config.yaml
norm_place: "pre"
bias: "all"
tie_embeddings: true
init_std_o: 0.00236
init_std_down: 0.0025
warmup_steps: 200
decay_shape: "linear"
final_lr_fraction: 0.0
batch_tokens: 131072
seq_len: 1024
doc_mask: true
steps: 7419
dataset: "wikipedia_en"
MLP neurons of a small language model. Each row is named by its layer, matrix (down: output weights) and neuron, and shows model dimensions 256-511. Each number is 128 + 32 x the weight over its row's rms, rounded and kept within 0 to 255. Numbers have three digits each. A neuron's up and down rows have the sign that makes its largest values positive.
A block is one neuron, or neurons of one layer that tend to fire together. Before each block is what it responds to, as a language model described it from the Wikipedia text at the highest values.

Description: Abstract action or process nouns (often word-final pieces) right after "the" and before "of", as in the construction of, detection of, establishment of.
L7.down457:091181101085115128102090158107149093101179138179196077110112116158157093094095130122118107095134112181129121083164071143113097128130112186125168111166075123088157092175108125130189122141084145061134149043160131159127117094142121095102109126088127111082124094147149160108119088116198146134082109135099075170180157124174157131073118108131128148121119091059083118166101076084119114117063153148142136072109116080149165110219101077160082084131058101134081101111079175128147112090101168069116054102114121109133085122136190157123122146107127086160138134133145172186118121114146126133118128191080175172126178125144065123140101149135115105136175095184147074095095084164134116150122176080170136171166077124101154157131133144103096127146092081121145098131078102097033111167133107
L7.down647:025182117116141097164117166098160147102146189200075138131104149117216176113138107068122123148145151098148098087086131163140148179174110168180179149110118139115140156111117145147126142157096097115127131105113127185138154104144080055132124085183173140147091167195101139148116068123157129164082098108100080128143140140076105094151100167100127133123131120132088138167120114179179149079087096126063151143200156113135101151115135153127087122121122077103081067123104111168093110178085160118146143142059133141104154074134094119093099115190099153123157053146113161139111197125084104110116107121071182146132124098099160113103157106141189161155121101122169120116109108133150133099147120120105097161088132107127149160104100108114138167090134128101155132106076143063192121153135158
L7.down982:152113136164083059145142173128135094121137143105152082136132189134082132159122117165107119114120139206101215137075139109207098124166129160179137094121096118176129104207099148123100132105116119096144135177106064088136101134127196172097121123128157131177172105112086119097109150097111093148063183127194150125117160104116108130097135180158124111108151127138167125119077084128103117132102116125165116171202131101106114089118111147151080114146163125133108065152124114149148100093140170160071121144149123133130112130109142129130126086119172113086083136125151111158130132110139159149123071153096145128131142131145118100108089124137160088147145143093097102100094086078041077136120093137137172109105113134121135179110149133100080113133154108110115165124167157152105138160178103
L7.down1016:045128157113095116148121143131165151171139153140190105110146166112144107159089141066104115135109124198126138108140074108125114115185105098135098125140091102135132115075147133163143111163092131126177056116109117156186139158190142104164132083108158141047095074088173082122104130085126079076160136199152094111100140149162162117165106106172099123167130099141114153125114120117138189140133132078062112102127130116074084130148143141123142117089112154176103089037128190170147145126117117126120121116139118091095128098090154120115133116151119155119110084113114135141147168142107108157094047115086126149172171101157153095097139134135038140139107096130157149066128114129087105149148137124149160087131125145118165106142170114115175079150128101168108085150120159090135144143064110

Description: The noun or word right after "the", "its", "their" that opens a new noun phrase, often starting a sentence, e.g. The population, the lyrics, the following.
L4.down533:170100165107101157058150138179039111121140128132083135130105121123136157112153149169126082146115128155143148093154112053099110150113183127126125070107035123175161151180066126118101106109101129165124181129155116133154134135122171106136154057161201122166136105092138100132127137137143119102154161083105167109108135167128209139157092156067131102148138126140104088122087081162113171129140138101138156111065211130095157150129107064162141146143204131155139148199080171181156031112096113191101147104072117114114119135149103127122130119153145095097119192096110163116114121092096130051205117107087118175138081078102198149116084147140145150137142107095145135093119156048159099136129120156070135127135122121119119161153156116111148107111151150199155126140167119112133116105134163
L4.down649:186146155084170121170104129119104177111109122124077098111144099123166145160128118164203117107094116189142158073145034074166147104170122165089135113096078146069141141181139174104121161100131125157169151170153139157169125163156104145086107070110160112121141107115104126144166163136104127126078143102131147173118115132069166140132132111124087121143115168127125099160163086174108171103076180092171157107108154159056118119143115116081063103125178095150133116171147113109092151142095126098109162155086149109141151126140170142097116070146117160121060081099070143097128095065129177141157085154141075148210125188091105142172105109173137126120096111158111132195160088177122119080095166027116123091164128168141145109118126130155085069153125166105089149132149166164130157097111176
L4.down706:060105149080168170143118112138103090094150154180084117080113131185096127124138155116122180114061137149131137149099063112135173138156182191144126099148083163105126153131136243127082174131194148147170101158154114147145117084117116148129135095176128124151125146140138116172152102175082095110129088104124136102131187096109120106119178080148139159100072152131053198132117124115144153140076194114185151140139130130115094141144097137083110114102111196153114141087089159077144143156128104150144183116118170166092099123097156103147117172187181117131137124149114144158207142136100164094101133145141178153114149143180155086149198124168128169160117140114166094107165134164123111143156165074152112124181087119087169137130052100091159163170171157114137155113079148189187114134117113
L4.down847:135115185138178161138076149100115118082195126087127156106185115166166078127076144148137195145158122160094094151161146133133177169106148144114097135108076126140158127165176141157167123102146148101058137117132110124111139130114122109147132119137188119095112082081148135132092086106154077169116134112164095166122131132172145134171063116128133127156066103139165137101144061082102116105078136076116111116143113147096113183152113110126104133134109144151154175096151141139141157191191107105227171073128133127146086110150137092158132074155102114062162109161092140173147126124130045117138121108160098143114133147185096073086155157129157149123177118139120159112110079112085111102090188094103098114102097122091112101140119114144127119134209151090169131134126125146085166176126097

Description: Final token of an abstract or plural head noun, often after "the", that expects a following of/in complement, e.g. recommendations, consequences, daughters.
L6.down276:089137119195090169067129106166085118145150214232091119170150124119200140166148143102058152108100118084157088184040112126194117125159141115154134138121086140136151117149108090145134118154106140129119088092059181160111128134086108092141085130132089155109135107140124135127106061207133130113077089079060139106135088161171113085076175114173111140091132117066122174096175159106147098121140140174060163155097095114131114165125140172092099087163089147120092142087147130185121068141100106062105092089083108160152114175128115144131074142106104144164075122159106186091110097132141146104100170105074142147157144105106121120210138039165109144081121111156146109093136151133102130092205108128086117114152108115133109142070200063137164122130106163130117197124111147158166096110070154

Description: Commas after plural nouns in the first items of a list, plus list openers such as including, such as and are:, e.g. lectures, / systems, / topics, including.
L4.down11:083076125148145131093081117118144189121136150103154104119143097147124066106117159106148125155127142178127075160160142154175139161114139157084140104145114078133154183135134196074121148145125107174123100115106135203080082096175102150089159094072117082115116153164133153125143117131154106124164152117130154167113135062122166139149098160138113165157167128152161113124120122155079255154134093090151105154120092164071121135181089128101112142148142124130139134128143139091142119000129121154133183163112134079132131079112178183106134139128126117124202142128123151151169121099186108125102122090125156135188132170088113111112058156141106129134111118143135048163155178117123169122111114097087141078108145209098128142169159155089151048151195138142105097211158085165104167112152118
L4.down214:177113196106139113080104165115091118152112137117155121101145147157109162135122125165133122126052128182156055117112104158103135139095132183080106105159036142174108092089072105112080125142120134083146122103170134137086150110104092105095093135089081052125136124161126084159135147156120049141095146082175144139137102092181141080115126138126105103171101107111116134212125197154136169142162075141161140137115122125148117076131137124134108147115138164129085166096140132157069112158131142148163140114137126101140069094142167088111141084153183132155075149177077127113096122168153158193127112107127104145102092159185086095117134123158147174084117168108083137147061162131153144109130093121103120067083130072053131148123150087127076080070133143112128185119082148125158139131198178
L4.down710:126080159125129192133138111172146145144153142167163154103116164171090134167160116075092176179079097086120106186079151164126131107111189104130095198123101143167130142145147086133059134141153147072120191137207143155112089164140167156119150157148017091118117055168109134132120073118114117090142115109132109190114193118139112125193092092097108123094146122067192102113104112115162083153088088128157160142113097148101117190159130165159191145120185126105116211142160134119158144184163153147125164102196131159096125193125099117126177108122116073099176131144102143116124133177115180134171094170166129165130159116099227098072088113169103072151154104090131082090140106088157082095114186165122124094131055122113150106155136047183090084122139126162101121073151103167089135138127121
L4.down982:091123090128103105142136219147114113106129075092088155106085139163118125134160100163054125139075104132135129141084138128192127086128096194148145148040142097089152110142081105093129110137124101119147178141174162153099156152188088087141088143120078183127066119142111127152122155089115148176094073109114189134150125121093100106169073093172178121133134140129116065172090156119127089140112118128135140128135108150156133101131130116144139137133115187158119111156182155153145156118133105174137138195112133184108082184087126059133152141108132161133124109141145126185088121117082139094140107172028102125094196099131137132094132156125152119162153113145178138111148145090163154123160172144156098124128128094137106122048103090108061135194168139121138098100145132188138103132088076

Description: Commas or semicolons closing a middle item in a list of nouns, usually just before "and", as in swimming, emergency services, cars.
L7.down329:150112096123151156153176135124136118162089123094119176136135131097113152145131127098162149128122157154155121133117067113109077093144168099178143082140102122184189144126129110125102146093141122147114138117096146173123142175213132128114188161107096128132104091187111127143148129143179136075137136143144139152085084136154214181101077115157127074193213115180142129112034155128108175169076114102110064104117052101090167163162112140092147183151106125140101125094112104057142151094203141100156130136137170115154093119081123147042110077159150132104086134097083167149182131144130138114113116129118149085100085129087104138167108169118150159091093159118146188124169137110077077139122158130108207123127158138111125160129130114122105094181131128148096102154147137076123120112159158
L7.down455:165172140095144095125180129111117082175131108133117115113126069179081119139155137108115110114131095073136140105163093178156134086147157124143080188138145102074155113118142105092127154091117184119074111165120107130122122150102177168142128105124144149124118093056149132092167086117129095074140077133149087184178125095053143196128114112121103079137145127092134129144130163110084096118133126120137098162105161113101179165079109175142149177114055148111117122142143140124106143178113136192083140110131178164147126111136139048178165133109173117137135099168150116054118125169125114170157144159100098113183147125101167044147075115110168148129201134160111101161123141169131096159167108183162107098141114124136140068176141152118131119183116196182109139131146134112162100138127130
L7.down603:133141152132091148120130141128161061105199157131169148130114095097067134108138095069140160117078137142212111130132123136117169105093148112171123151132087089112129129170131087126193163128082137108142148145128138136106091147088153168160122082126147107128101132154133133116081060055111162101127172161116081098137109075106124198148081105122049109126143054148102189142068135170093067130100096144127119140103110132071104109128126096122110140104106111156129147133107096117029146113097107129079135201066209101142172093114197119140156083124142026118084101126108126158058108161097110119183184104108126180088141148087116111116170130182141111104189177071187144123093112112136076100121128144143116108114124089107133165122107172143121102151163109196154148094127124131101127104092081
L7.down896:062145114153103136114076171212162134164075092105127095153139132114132176173137103089122133126134183061124115111090187184108134110133138139130063112196143179118092144132120134097141128098093115175134127089099116139111123105139195132176142192129132173157180163125128135056148089097118118157110050135102124193115109154117100173105091204111202140140122115105148133099122151084130218190072148120142101073184081095164145150160106114113144098132190116133148093056137113116153142111121182133136131124187124146138106119100135159141156100123161166159162124059099113156140078069106193135095113101179142137108100131095102185079114132114101112166095169069119113094166151146118130124139092105118142110118142158129136100100125116070121147082066114142129136198116168123124092098140171

Description: Short subword pieces in the middle of words split into several tokens, such as lif-et-imes, disc-ou-raged, San Die-g-o, wav-el-engths.
L6.down375:125142165172141153116140207091125155119128112221161116129133130131158096126144092141090131188143128121140150129157128176090138101093103159139102154215142096103131127151162112155180120129106114115151097176153126176129087080123154123150111098149096139170180116107165090111115098092144146163161075152159118105080104136125135136154132097077124182093065191079183143137139128122132113096114142122143145132094110126110127133109128139119131118141129131091166135104129115111144149170153074153162150195080146134151078127144117189189125077100148110136056130112118140134125144121172127060116141100087130126166152121098031104144154095182075124110086095112054126161064163163067160114111177190112124096113137074149101130120137125049090143128137159099132147100156121151098152107176167

Description: Commas ending a clause or phrase, often fused to a word-final piece (ations, ers, es), just before "and", "which", "including", "but".
L6.down130:136153117108142156149151224141122132155155093141139099154115112073085152127128238163148172097117120142123079107115182099176091120128110170134101123083097138175142067122160086106095144128130114130113089184119155127148169143153151107089113084089142091109177100191153100169133136129128080098157144104113109099113117101146101141155100157148161141170168199118161098130134110153117154066144075100115152170111153153121145139056107120122114163079123091173071136144127139121130150177097120147115183118093147089057128124144122127083091097143158177145151108159110162127153155142101110143177096168106134148162128142091083090093138143163105096075127124176139074122083143118193141104137114108135193083120207152111156110128092111129108128169120158161133113130140106104119111144135134

Description: First token of a cell inside pipe- or semicolon-delimited tables, often late in a row: blank cells, 0, dashes, %, GF, Score.
L7.down207:177114083176162175163101085058136183127150089148147140110083128133088134145138118129081130162160152039072167131113128102119113133143132109120088082155142118139183059159091150168101159073139136110126161104149138117120114164133136182085183114101107141106189102121145083153158110143155159173115126142175121168100142180079155138165108109112114083130107158117139112144116188140126112170122115188118163119132156131118131142182085131121158081118091100155130177135151129096117135069167110084149153140123148135148116092104165090049107093111183115084138104139098119114055110151174110094128117128160128146145056149032140156136152085137152165133139093060167178092136129140134098126163130137171161185123130153121121150131139171184101144097099094085129148132166049118071073164133100
L7.down249:084115101114081109193106105104095153082168096186140161127133081145120132107143132126117116103138119118134155118092113096187125114197100144141132138081123109132146161129142066146139173126077143146123149158119136159158130168099146067075133107091160098102147093083090097115120133169130086092122153127144099116135070129131112096060085200142146128108145144102163136108105099099136047153111123107185125092139190110140131102154129098105102149122071101129132129129181127143101103136109157126120061120149136067122192123116159150145106100125158092125146114142160132117125203181108083152139039147093171128112140177109188115129127106107119123109094114119141162099113124080184139112171135124153133106153085122164130128097134155086117173098107131140178081138106118103162147128147127
L7.down307:132035156123085131147160114118124133131075101112147151110130112170147156093199093165198100128137136050130104160129134120138132152160090130103135100144131100133127073177099160137164102102109093132128169106177170121107108157139117124174162144104079131117143170106104133167096155118090126163155131160142096096116217174125131102136129158083146117143101113075135152124149100173132127185171104144143140135127138094089111132117110070185128170109132139152144133018137134149215123150149110164171107113105171140167075150149088097138097132138161141109105106196123067118217126210167129186114148131154120075143188141165089174103119071103172129118138116083136176066105141155117150184113103196084155131168128100171115184127092101096171119105104119203186094101165123090112141086108089
L7.down424:153086118124119169117167129159170154146131096114155139136139115097155154124090151119130143132118163082123165051207135108108097255106158083139056111108120094162170131125165142155109085087115175111207143126138185130116129139168124096162101123117113117108165125163192170132108110082053102133094119090128138125121148091163133131146129170162100159112131103104119151117121192170181148156127155214123089158124176115141110135126106170116114099195082090137103143192123099152064078089097150112156072097142183147106101127123128167116157115135121102146197109124138101130132160062117124101114133144164096127126159114073075126155076090151123152079135103100156162115159169168110106128115139116193088148131110170153118137115079157114131137171142121154123138143118138127127134119170123

Description: The final cell separator or last value at the end of a table row, just before the line break, as in "| 10 |", "Boxscore |", and "; 3.02".
L4.down136:122122085158099138139179100119124136151110154119087108112155157159129062131085097158072129150097153092098166119107076116104113116132166153128136121154159123152125161127069064166079143133214168120127135130127162177128151212129146149144160129129095087143147091159158119119175114077181156129142182156074097137102122107122144121149115168062158149162160129119105113133142170069129098113062121116142144114160158121013110142121120107080136116123070161133104118164000114170104121136145177156124064086132177114146167179089100116110121112102170186153156124153155115191206066134091113135112050123068121136113185095106126120153106119173167146139135091139221105093091151108082088073121131176106142128073173146091097103095072118164180109117119166116100103157133171099141196145139141
L4.down428:061071127122082090138195196159144165149072126112142122085140101107161095122147132136140133138200127181114222086036067125121120111136189130155136096079164128121101146094150122151163152144180080160100155111138096186152105170119138115186162125129104057103070122137112171137097115162133172078147130161150130119134085116094132102110140171144160157118140044110163099083150122103101120108129174159173169084149145093092140172075144125077164109136090175108159157131081112138158142111193115112169106100175115107077144172166105181157100120114138117070114161119230153151182125129158112149095143042060104087134150104161109122124104149151150084094101112138150163151126148074101120145098133148108114102126131131123144182138081140191099114123081157099080093126135151132097167081200120
L4.down737:117132125144160121167180135120155149121107095112194095151143066164136125107154052128132127177168147152111166076134096174121092153140053127159101153167139123195126127152141178116150111147134121156064150075156147166153158147101090187143152091118109131136070072122153169177143148156116098118091149098124138123069163079121110071109106157069153120126124111072123117135122130145110161131111129151132127073111178127125071147129154078114073176107138142149153210135056089105167180132121144114118100076156071117107200154112118164134126165118125098172157159139116090134131051136110138139175139141122150178144132143108103135150174186197152170102163156064181165115105110115122129112112118140155164169136160139164169115157082141188119110076072139162119113090113218088106137175144130
L4.down903:124140127162144104183167132133125133116138145112151185150093106112091143133124096157100126110133175151120178100098060109128169115088173156156137132129132141170106113086067193128128087120093138125116105124105124161143221162109120148139125115171131081129093105138160144126135178166167129136122130174154108170167082180047153106140161179102140158084114117148112119200176097090163201114135128129107135160109084175155160149131158113120181139073110113157132131115099099161124159129118144123094170121153118119099211094112119140132203149080168107070095135105184125091127096133101085143083146120164172147122109150175127044114158193169114098059142090137183108182115093134037094123113059149171133118082137142146107091141078139145199179104131110084140082122097195121094118132184120

Description: Word-initial fragments right after a prefix, hyphen, quote mark or opening bracket, where a word is split into pieces, e.g. pro-ind(ependence), un-ins(pired), over-t(aking).
L4.down46:117153188230127151170130096146115107144122140084094104104137163129122098147126101144136105111110126073125167129071172154123101095109095139109140162132089121143165098097127100117134131165092065128153175102131161121138097110148185160156187089116159149139106124092145107114134072086153088093117128095158122148066170146105139182085124121175139130128146131193151125149168069105089125132130131067099177172156108102159125093130058137144096133096158134151112129081118111187058115188108121071091110089120124112150101077145122103122123119084132130125141125158082147171110078140170124123109143098155112131076117138109102158140109082101129093144139056113104104118091094118115125139152069132196139139069108132153174122182124118186089145142061179137091101143138109080148121118124198
L4.down203:161212103217121053124098162111110118096085126122118143110062112140163100141126077136065117131145144105186168123125122108110156138149160151142143156155144087079068055113150116124126170125074181106136090142126138129116131106155114169139147104131103121086132072149129159134120095136071120115085068166199126097135199143098113121177139121075106175125109117159080156128163142129075125157170176130213104138111097108230110147207116182169143112117150155138138078110151129152064116139085120136201165099140100111092168132093126119088148128132074166082071084105109128136060128116167113126068135098167086159117164163145085136089163126094129113114192088169145195100122153129167115101132145178199135134106089163133101183109127193161112090157140195094207096104107113133071164116094093
L4.down252:079174117092103122123111092167169160116156093100129149083134080139131106111141131140084121119080121164154164111135139122119105120075135142177169125164130181094136094112151101120172118114166158168148132120182098158182095158120113106121137181121140128101126129099170080145128123120131088089110151124118125155150121113120112112134141132144158134085147109112132108103135166125076130082147074098095144140158085188158117078119159111109077162110176091093130158107082115156188093148157158151075137183094054139195198083144103156190133152106162124135113144061105106183097075143076133107176126142143148136099139099144051177170219065114056128098153108079089096126073155107150096137167171108137171104074126086043127106075124113117143118121156146126079159081109120116129142165131102
L4.down576:133134115104117142124092106128126168095157094161165122141133083070108149164128189095104156133138072153185139194162168136102160081115153150110129105221103157110116053136117087132124098107138168122124182113100144170156103110191127082122112131151147088161081149114193062138148117108182150120175156146155134023117112127127154097146148174183099166165094166131089146135183161122147118111152096102164171150139132196140154155098141075129133142110155171111182213156133078100167104116196136141082134165161149077133121146127088084094137104089091111161168137093128111127083112080099149150152122112148093131167153069074132073112126179166131154173123141095124131074167100138061082081111148100124115145113114152128099119130155134137092115119140121184161131135093149102158113118169175

Description: Word-internal fragments right after a capitalized first piece of a name or heading word, like S|al|em, A|d|ministrative, S|r|iracha; also table pipes and "took".
L6.down702:143170125143134074162114208170114160118146147149207100095142093138127139128122148119097183117121120138137135105120124085141133136140069160117129145094079159154120099139119122043091180115138122073092153116131161098155112147107180121139127102083101106084104139082109146063114149112189198108108094140113129153152142144193122093080111165101097152139133131123117113080154099139202138102118172123095122089106092170128109115143156207120136104087149075143118099067093059084150099151157093084164179120188165109095150109058120091122163167153120176160142118152112132134064159116090196144082092166173123130163150092127080089192028145159136140108119090099139133112157136093165062184150172156135120154114157119111103145141131109214141155072179152182133134107165130143119127130131124

Description: Second word piece right after a capital letter starting a word, often in names or proper nouns: C-y, A-t(lantic), G-ro(ovemasters), H-is.
L4.down128:118137084124114149158080149124106100115082128137140150128094121153084133118144124138162135143199064164122071131144161136109114127145141149099161074160144091096089116131135123112145156131160188100114140106100139179166143121121115180115127098194143120194118099137137147142118129134122139075123145116093194104158106137114141108129143145170181102199167131139115179122168114098156165122121097099075084109130108112151094146156119119177154147145059092120109098117148173153136057114078107151064111161151153137121142125130151091101203073087132159139156131118151125131112173106084101134143170132125135106172155118167161129144096108115126120140193087129128075112125173109145052078110150136150164158109111142118084096091152170175114136122119122162162153123153176160120154116098163
L4.down660:087171101086097107141124134107131158102134115121172214158160203128042109184093152138126104130110133115096113097156149078117169044145131142154113102134125089078139112148136091071174129211159123108119108132151138147134124132126052086158133132161112148130111091089148163168124126154050154080126092201126146080143086145120116188160156141148183079131138135121162095102163144125161154130126111091099174114115089112145133082109111156145150130163118132153105131116100089072131093188149145137163126097140132112127136197067110144109052120127096107103162129139053191158116159118078115146107124134139096137136122174129111089173131148138162141211142090165174163106110074144088079181056149165132091140082131129144114081160111136132127115130121110101162172162153122147176116074153127
L4.down695:185203162136191139114118084141099107119132136123137125189102139102115135069170109141138101093101102074083101157149135118176121118080161134159105110119080162134163107162096136163153118096110152090156122122114097123146119158174143206098146125151175127095110137135151099084117119112137138197095182129084102143137121146124131124091133159099120154157184133170187170127116043123172034196122146142092061191132166104130113111149153108170134122151162127089056106173166128100140094117129136165143107168109140051135083087104097165157120151123115135129116141071134084062146139185133200151163096168155118085122130218168123123167119091100143127139076153131097137092106140158130039089110082117160102084127163126116200115119134151105137082154117108124127145164139081130165114129159126
L4.down782:197125126171131184149097113188141150155206154105165149096111120144115177133181150142099147068104128084109108133094137130104116152138148126168136116109153168143110112134108096210166125194122145137123112142138159167059140098142182116103117119159118088123084124094108128111178047088128092111110084116070118156071161074109140158160117145071102124119112179032139133228104142155213159138138141113158152143166104133139140163138143178143173134185208160181135152181099131132122148153184135124160085121185126126111132154145074125160089070111150117104182170118105115103154145106129106160091061139133130121109131126129155168089112121085111137187189217136077114061112112148072102165076176115168124135113129106128098089130149133150134134137154085138131197122160085174086171118165127

Description: Word-piece tokens inside uncommon proper names, mostly personal names in lists and tables, such as Ed-ou-ard, He-yd-arali, Eze-k-iel; also table pipe separators.
L7.down185:139067101087115153141123152145107056147179181092142127096105128096084081093079155098106107126164138159097161106128163144095140093175187161128119096102132171122121146161214090155139109106159141167078080165144093180117174133089094131128147122120109133119161093081189116071107173130158144194102126159160070135143069100182103143158147147131141126145079080130125190058163091084114124171182138141102141061138110064157124123201109144098194153116168129122148063111109131101182097140122134180114144064062159154116093146138127193188108154126109127122093124141115070108097142130157144115138157120069162104177111140121202145116154104131160088087141196138170116121117153093143144129172112046102101174148129145158113108166140091156120172123151093091087143140112105106145120148128130
L7.down354:131141133151113086102088090130108097099169099144140173128152133126163094156074130036169107055091134121165067089121090156145125102120141146100146080151124114128085139124128171156099180160117170058154141124137131075151135143143134120170159113117128111147105168106078124149133049143093106126078127125144102100076103173130078075094116152095169150188177150176076120169106076144095093157120161109128151154103140130118131131093093109138116115145082089101110084133129100101130186138107151120131026150150130156142105081127147101161141103125146142129163071147105082120145218162133091099159181106119152107131153137156141188170165170160143142173090146141228147117163122115165077123101119196143115171059157135123112168073082127100138147091068038162141129096093142173083145091144088
L7.down470:116118187121115121108114151088184085141153122146136148167116104131140166145127215183150142112063150128172170141154111118157123107209116112107161170116132094098150137076113099177034117141133171167125111129080084144145116111132157060118154117100139127100135154125138104132143134164140170081111152173139143125128069118132120138165211149110130135095155120125085103125157069115186152139122073106066116099180076171110115179140103148140056153107109161092116165155121143170174173098153138165087090075155065128153115154119116120135140120094114085125082079144096075144086113140122102089195140147088112136136139152127128143106107044138056141172105113149191081088124102117131078126180114094157174069165091109157183149159108113155158123088162183071130150175091111171138162098083136
L7.down664:104136122064166150172163088141138068181101114106138109099142133144100197171103073119147131127117046074155156116131149073122160140095094156155157097120113118113157120119107085125117153109090131175202155069110119108190210109124150174112139170176123130096119152151148174156131157124148151097176166080182108110154091096094158122087083148143138110077080165151088155104186127118148126136124128158168156134114201132120177161137117145083121110151103094101117054141100163125109165081069144091116164178170124120152054111115095141194160128099189151165115181082169174157126100106124174153122078103068090133139123124074128101107113170153115147106146160190139100156163137062179083095130151117161113032066140139095063089125101124091136094100116112207099083076207129118096158109088160

Description: A lone c/C word-start piece after a quote, hyphen, parenthesis or prefix, as in "c|ommunist, cross-c|ountry, inter|c|ultural; rarer k/b/m splits.
L7.down119:091078149064127067202160100117129139114011084127181120124133153094160049095076111100119145112084110125110113172103102098126189149122103102158131090093165098108142146131144111118111139110111074092175133147078147122121168126159067098143072166084151146123062080127092183161102144134091137106162145142097131114156160084124103165150092139127136180074169118111150082138117155062100130078196095174120188146165139119108175118151161136157118104104101095117133159136119091123116159102196061139106084113195181110117145113183104144124118049107197176113157129200142042146151163121080082119144152095187151134113161135109105170132159098132109101093103102183132094165091180108101080157107124115151151074185173092103117121151111168193132113133111129134151150121110199133134115156178189
L7.down389:183131145090145122110118093171186109151082102134107129112106187188144108101166148143134145048135130112117081088074128141143077059096138189109097121158060122142154075096167153108093159086151144107071144124143101145115092110083138121091155111107139089150109134093143177164157078106162144120104129141182127085117136094148118194136144188166124115122173139124126173095107148124171059130142097160158079135131042118102101075135106093142168134083150071108110155182143148062081129203140138143091102109127175152163143107133127127138099117147136103161102117175140147126163123156108136092118103175134092198097157098156150147091123097131166193107130171123202152122169183112126189139148140059125107104131084173174107133151163150151207106120147134061150155108185170150147107175080132
L7.down729:087069158103195105097169128163106115103153142141105119139143200120133102163053123159162145135067121085164129109132154148143091124153158133085163179125121121166125098130123151104101131140172131188087092087164166163151140180144127131180065151095091150137172084145081131086103136100177143130109170155136103172149131071136134142135125127131099143001152088141096136163173170077139156168138159168141139065154101161088177130090091145147168144125119160149155103109155177144142149138100149146085097142184138157121126109184131188122114176178098127146123109144140110160117141134150127171080117131164101124127134154111191107141093138129141158133187156098108126115150172154120177148156176109124176172104139129094139098149154134121148115123140097150156072143069186189128102169129118
L7.down902:145125061131143138121103137108125151112194068163132090197108117128137134126066125113168144070145145147195166089104162125103084133120138111142125140125118102181055111141124164081119112139118078108184135118127159118169092148168152074094189123076116159133127137156124132151110089126087145137158137176116140145119117191169157125134114092068153119130141173129078123119142096124147089198167154182095103103123129183073158114137126133079103152111150156121086141106136095157208127109099130180093110142189100161050167125099148090113147190140134108146143165179105156174173071177170177127122129206111182126101179195198111117136143140134099130135137132125130080111128138196145094142135142092097154146172164150127183110127135157098143128133099100168131123082129178150136128151102111